config.yaml
beta1: 0.9
weight_decay: 0.32
decay_fraction: 1.0
decay_shape: "square"
batch_tokens: 32768
max_steps: 7905
MLP neurons of a small language model. Each row is named by its layer, matrix (gate and up: input weights; down: output weights) and neuron, and shows model dimensions 96-191. Each number is 500 + 50 x the weight over its row's rms, rounded and kept within 0 to 999. Numbers have three digits each. A neuron's up and down rows have the sign that makes its largest values positive.
After each neuron's rows, "fires on" lists the tokens most often at its 100 highest values on Wikipedia text that the model never trained on.

L7.gate1251:522488486510491520527557481509505497577552396501561489534436444433463493593507476571542589521491541468475638566430566501475507533459420519544449575528478506528583563517553481522581386559499562495505506443542470433492545451491548430501413556451521481487434482428522545478505501513520588435
L7.up1251:542554582501464509467520502516567504485443456465459422393433502427586445493461428515497474578429500419473466523540536465505510447553515516479502562472415563507497491486555562524538434517476424422460533555474444475556514500462433546491440568510531521587455490534418446432530488457520536462
L7.down1251:473406461441500471656423597586509503476561570517465498586489531550482481477451507491520466506485475499570499607550540519491486444587587474497468481494565436505509438532502462508498493440575512602493518443465533556568517450564623520602550479528537457515496504581506477495473533471451526592
fires on: "==\n", "===\n", " ===\n", "rid", " ==\n", "ong"

L5.gate871:538511577477541435515494578387539538465494630504485478516468528485462556529466410455470466445472541441460456442420466427515460449491528556504512555572448544557463432539482512461526448493493476509521611472474528483430478506489593478452519392534526583439445531490490481449466422425445465573
L5.up871:523528549413525483472547523448490612493445579506434468516579479414522505462475543534522429485522575439385513450491407369641479443457435592482461522475440589467444484487484438436457468575537466539536503421527501516547500560531485424529448491431471537419408479463512521421576580448523467461
L5.down871:467469444538486524597484506464555522538480417530530475493442463573481508515506432553432588509504440636537555523583617566476457508514585532496576481504485447502496513543546530548541495507454544473478461567479442506473512474557449491495581476518433440462589506491501481451373443534513501537
fires on: " V", " of", ".", "u", " March", " January"

L5.gate441:512473533431483506585510471583589483513529529580540456461416560419515507584439557474541431539501492527413520545518536454545541490536483552500482586414436538421504497485501412488554531542576564516466416502497421518540445399586532616471529527434472436462573498545539529505591480548502452533
L5.up441:479579524354517537514422463478505424433506499528510446374531466465549525454521503548498390504412459445580519459553516480456556416495528475518425452396476421521475471476450496546460490491452513474444435600471511581575447525589564559505619484448528457472579507460432525511423544504487488483
L5.down441:636499570471526480523449475553451495424378465507513501520548486502509526451497482485447483515509487471455485567460503528392466583477580403560502529565444452445456501529516438495490476506515536420528478595545523485526400575538540474474513405548499558508530507546493616492471497506490560493
fires on: " J", "J", "er"

L2.gate250:500481611492475597429542463525585473544542520481512528564451537560494410491442507444588550553428547495479515546513496371529538457398491591523495556628446500534446468522560416557533504481465534531567566461426406504477439457515488458431503456494503504503441496520407481471495511508474461575
L2.up250:541525479458559551451568475463473481527540505521559486513483494476528496581539534464492487532456436515566541608440583444393460514409452479523510334569437493459483530432511496558487523551505430491531523491524469535544529463488473459458444518490573539423457474515440503463508586447484479494
L2.down250:485523538490572565510530584477576527446495533600463505471528509422515471549521520376535435357474489484550508555479589538452412366503593531462476417551543459478497490431478509502502553517481554585438511457486514547541445504589558447444417529461416488494492523401423471435486492482473461532
fires on: "L", "U", "x", ".", "US", "ment"

L7.gate446:453547493451549467478531440527473554424474604541485352560496510478547498526470451524496459608450408389513520454501467516539470548503502474567477590423427395459551424400452518475585477417513456511431411504449495562500454494518446411541558502407450500599586419517546470526512563470536444520
L7.up446:480503505556534491483485460523519494536411594570394414457580478519530532467550495603496577583536449518521516551531473591515484486572527459562430547433516377534538485438456529507542472469507531448481481513420547570528450468528507470543556446517465567547520487410517479416458521471524473537
L7.down446:444508502571474593540426552546413461506483461459543565549560486512473502562462524459515384478496568587462499586474512502490508550597536503515537490541485455479479531447554544540550472483595501448436575553551517515521546437536480521466522458508547470477424435529484578351469438489506596504
fires on: "er", "l", "s", "n", "ran"

L5.gate267:501487463483456557474534466464509549491510471385485436483437473382452474579496524478429536535454538423460576538525430444495428456474488558511538406546444573453479501525525489538421499461482479519470407528463525394551455542613524513467547529497449417636479489539480562504471566555561491582
L5.up267:490515501567495628534452568476569484514526473577447470528531521499459541423535488418512557476545526572516477505542509550485567483453566464526510532512537439521485499469435445467463489427483567476516510417553513393514473507483545401519570555554435505469545618484502532501532497473481595541
L5.down267:564523563528409450506483491604596572514462474605507508532433578456477561497451557577506468523559468418534473502528490520596500495441505439493551525477554546523483480396505486481540549484509592510455396447587490574514455415589508548424461429465482434463511554563437462619513511543481486482
fires on: "l", "ri", "w", "d", "qu", "g"

L5.gate938:445495498435488474475505454480514482479512424443462477527405431413562503591435562443492454518475523517605519563563497503510504478409492477488537534498505483514612510559539503445386517576414437537537496522556507510509524506535437467517560502465489514474571387479400482442511433525545524449
L5.up938:482435467552516444435436550527499509495540609538537522507523457477531463489520502608539470499480523388506560517479494491496559529558609460443544430624543465505541521502452468490531444509496419563495545431479513485534550476408506424487483471518516486519463457516511493486558518441528461531
L5.down938:527543538420542565484527520497578490533596483505504411421498564541452528482432509534494519427441581506486490458600558506491642478459502444474453425447593502446424503555509447536508476435552458388506508520431440546466562549569511530538500507475483487558544487566543538491566469470501510514
fires on: " re", "c", " Re", "on", "otes", "erv"

L5.gate215:481408515496488484515439539578422477546478448487503558421534501449504538462491537521497442533524541514504468556518469547563500532403384393420468467490516444518410591477445475453502482597403529580535514581401486504418437406559458513539476429592486496491476517496431540519549569523504439544
L5.up215:471469522486492571421412545489518503566548458460424517479480552578584492499466460514427468427514482557420468407482472477489510484503489475491514515544518505505473448527327485476454513444491631453547595559498441529426528572476494545532503430461511485436422520505572475532482490546517537480
L5.down215:483522481521482576536508530488484506489469521462439433546525501440489376472511527539484484581526506488541473595531433473549525521477527473522526525500543519404658530513469494480483507493471519557479468413459500549467570508487466539499486536445480491530529495540524444506474503419467523527
fires on: "art", "et", " as", " Ind", "C", "un"

L2.gate1153:559456467527465433440413465495463516468448519512492554492497556453569558479515497414581553562454561461513528491620502436449459524422499519486510489476450559567487475519533533423487498578474509515340535603404470513543526509528535559487419496522504502546476522468455543578486558513520586605
L2.up1153:484502525600539521454540463422481470467489453531420490547484452536521503586473469478509505499522558484519467465471543490496525427497463488502595532579474467500455534574552525490584485526499514415464456466531523402421503455506568544515474476475563462615439524473388537488411571473454484432
L2.down1153:424475562478459524533463526399582458518529504499535456600549570499574587469456575538504530432449447440507566433558477453582536492417486458465443631392492547486552486455510562533624517511517506500584419505460521460474432439523565415467498488522474476493480484485560466548516453505563466420
fires on: "+", ":", "'s", "5", "'", "ney"

L7.gate1248:439649491539502551447446528567465528484516596576601550476543509483615537539524413430539499557505517570563527446491539550543536461487452510474509579453512547485465405492514500545441445395464494553535486519520552591536517510510467535491565420495443531503479565516512567435565555533528515477
L7.up1248:541491624562569490440458526540436483493509435510505496499546555503528500418478520496440552466462460473525491462498463553522372455526557611532518484539444548627443566452492487568534456540567456520344448595557522526497492607481466459489513442484481468402536575406415445472510450514491579531
L7.down1248:493426487479525486541465571473488441548518538446400527531555454532458483416486551482474366557529499569495500479461461410516479518543615556397511469455509562558488431419504451510432544537463428618593515460482466549447549456543492548565528610505475524531475498548513505501545578481455484553
fires on: "ur", "ell", "ock", "n"

L5.gate377:457614546508436598552502499577628478508508452499619414599454436516519465535508462525483495523507470493468505495521485457584483576391552506546536476456465502469514423408567437505499502515471424547499475502443491533599528433461509537524468475468475534508595436512491503607422490508563459580
L5.up377:562578508594422525562492513479570471434477514492542382538483527474501518433475563478450567449493542492462478518493519622607538540524487607513506461398438510428447420386486516551461498495481495552566524493564443547544432433491514503472448584526501578566558495508561584471445478533481486539
L5.down377:561583471496480503507523428523605462493400499523521519425447655508536516459448490478487464541509518512530492497485499613496573433495568471463569544423530532566440530580530475564426522508485497489589422493556500598533467518451447487384492508520560479544519585575560610510527506546491514510
fires on: "d", "i", "ri", " sc", "v", "2"

L2.gate590:516623485523541600566466513526526562531528438485451354541436604493561489511547423465446535523518526508436494540449469426560475510515489511565453471453423482443633442378489509536434618444458573515455513477484493524570428599455543431479435483457430503540509508480508557512488384496453511517
L2.up590:467513505485482532525476564459488573564582527520530414567468514441541440492481509508436452532444549536473538480430468435503470517521566547551523514450426476569531383397486530545400539530355512520499541498441491539474537578447512500547479501364415461495551449458532528533514492549474501591
L2.down590:499409466433511470483461519489438495432474435502460554488480508457506541434505433458510513185423540489493545491523537491482532475469503458498484503472467509478403490528488484493543463411483495509549542523578428547516556478507480534506547543512437494493457506497468555527506484483458476487
fires on: ".", ".\n"

L7.gate346:526547450520501443480466490526437523489481465502535458453540594460611471507533452476530462594512491523522499458507418490462487439587541496491464465549481431500567586515523518551439485477556457517433443465527474464565519482449482462487442464495517508378573531534552502576391467460574508531
L7.up346:411409465524462435526496444555523529552491478515507498610506419380489448531490496497553507483480545416523502414453484428561499508534501581544534524597416609460495509554490444441493519482449514456553487518521451353446574472514469633519484471501463530578470444445541500518496435424431400508
L7.down346:481520498491417568483464589511499476470565403498377578460540475534546482382490477467399397412440581485529531588529414472518481492519546474520431484434539425493508488476487619521523483455458444503478555505501509467489489491590464368489519524486563487516514524533468403494525469581537504537
fires on: ".", ",", ":"

L5.gate1015:451505533471429447488558441456509450488600435554487484474555495449456454538461465527598487584524496571567489585525490434497479586441514500388534397501471436490565442590544455525569497543499475518478524559445482444513468511452470456520480425466550524438444400557452492478487507370532428494
L5.up1015:495402509544470515481576395472515478400541523427600557465567544379475570511488437519471519466379387420558466557554570606507512575587660440512480388546522489452522486480513512563554521570504423581470477518507443390447572518540499484531459480498512413550507609554432499490500565437544508449
L5.down1015:528559508542563435517469541494561476521432531544467526526442532570533502449415591499421470438467531444509440498466545501549516554466459536583455568483479500465567546526465453483528440485597490513470501533505425649497494540592493564471531556574443441528541408485506459546520482522467525570
fires on: " C", "c", "\n", "re", "on", "ber"

L5.gate829:448513605487432536466411513536493595456504530581576551524532552388540497546442558471655513537541583516500458427464525518585541543465472564546454539498466500418487479485431414532441412509606484463485458507451525413469561520481504490559509493481543580499452582553544538489544399523532512543
L5.up829:503557562533426591528489556507510380503560510557513536501507479447444518498390551486496576514468506498565524407461423498496494504431491495558541567486435394467520450497554564451491498530568447422406519559485480458498571545605438572487521482421547523432435526575492452537489412464545540540
L5.down829:533530420476474424544527459383479523588475436459500457518477489491572559527455459487388477411552409562468546474548524489494496529573526413465482398484478553433469492546529473476520542431448500470597478542475519392508457522445429428533417475523413539477556543491511508563509594565388500416
fires on: "et", "t", "ur", "as", ":", "ell"

L2.gate518:469551469427551485486446516501530620543463479526399440513447436506515551538493414561459451524462535505435517555513604424567472653520414526575491428516498518464531421499554429536527472484497393536449531523539382537603502428398436458492465511576441390490482531504478481561424430499484561430
L2.up518:531513554474501527401510458544527495467466568574368518451423467412600486528451478459459442458436568479450573550568483426598502493543505542529474527482405558453484499433562442449526431493472523514642504471509516416446566549492517587475532524529428542535463479536492515530511465457485454481
L2.down518:488484540501541488452498428536520542477502629587407560445416475482540484437491532486523481337505464440424456474525475398521471496550461555495467491528503580381455511496532488470438389494440448449537544511529575503445494572553572523451521483555482447493525513566457445501542494491557433539
fires on: ".", "\n\n", " |\n\n", "\".\n\n", ".\n"

L2.gate399:463467538474556564472412465525443467496518450486508513490523530451453528571457452478430533464505514618481489443506571472477521494484472446528533564475477526612464568550534552445435493512535577512407529547573577537504407434435453513504554451425449558495568560491509513523475432497482504433
L2.up399:522497487550495426485526465487548562463520483500431513460593495506460525567434595483524500479493531454471546426530406480534484461577626548410581505461477459547512480519535493550447422512492513462419521507523557509422522440413479465557449467406427543561484486444495547505597481551578521519
L2.down399:515465468518464512485465444536378557533444443478448537417493416530565445495546571501470390519454481489585493502457577398505385489409462483494469415545481487442502491497481509467442483439461509518442456475501452451500417625508599434516523461458476444471514498480499549529505503547456535510
fires on: "ri", "ry", "at", "r", "an", "ale"

L7.gate1263:500563557564430566574462502583545474582477481501497476437534533517546454561504497411511463491517518552576517386542529507618490571570486516502526566435425543481519435489537562514465469504480537627387465458479467521569498465570428424461433523509532389529562535522595547593432517438528502510
L7.up1263:517458493536489484427465385484544417673533552520440511547443498503479464557451465453577447454541556536505486509434489426500495458414511488481524571478469499539506588542528555446474527497597521516540478595541510435519549514442496499461475596538556455545555501480497616542589399460466492469
L7.down1263:423396465498502454538476523479557550390487529410472572559446614515520576465560468579554426344413521439463500373480479510407473524561384453556514458517524473485533452506493534429508473427395428539575409499575533605507432467529513540537517487456470467433569522461594572439564416532484494388
fires on: "0", ".", "ord", "7", "b"

L7.gate495:425474508485525597492504422447581431437463509496452487512403510544513529415493511464497420485618515566479490567495433468487510460532543576443494504532490446588562443573570483560479575548528476546485465433528476500410561495514477495603599515597444506479575483485464517472414509558501532513
L7.up495:463530445522471530439487472428426471506483521545516504594590389444587514574536569556505460498482510432445565527489438492574499491557389534580519438519337460462428451595559394557516529489557439504459468436535403462459482518568390535534522426485532550469548536433531541478474452366434473537
L7.down495:575532431492559508480467486478456582500569527454433542509538468442518400488573416397507519509569474508419560401483374498539508552509549427433483492488527503556583501537510456439492574432429469491537552473486485564513543464497490538518458473482470458501609524525475443519460473474476522512
fires on: "–", ":", " |", "as", "1"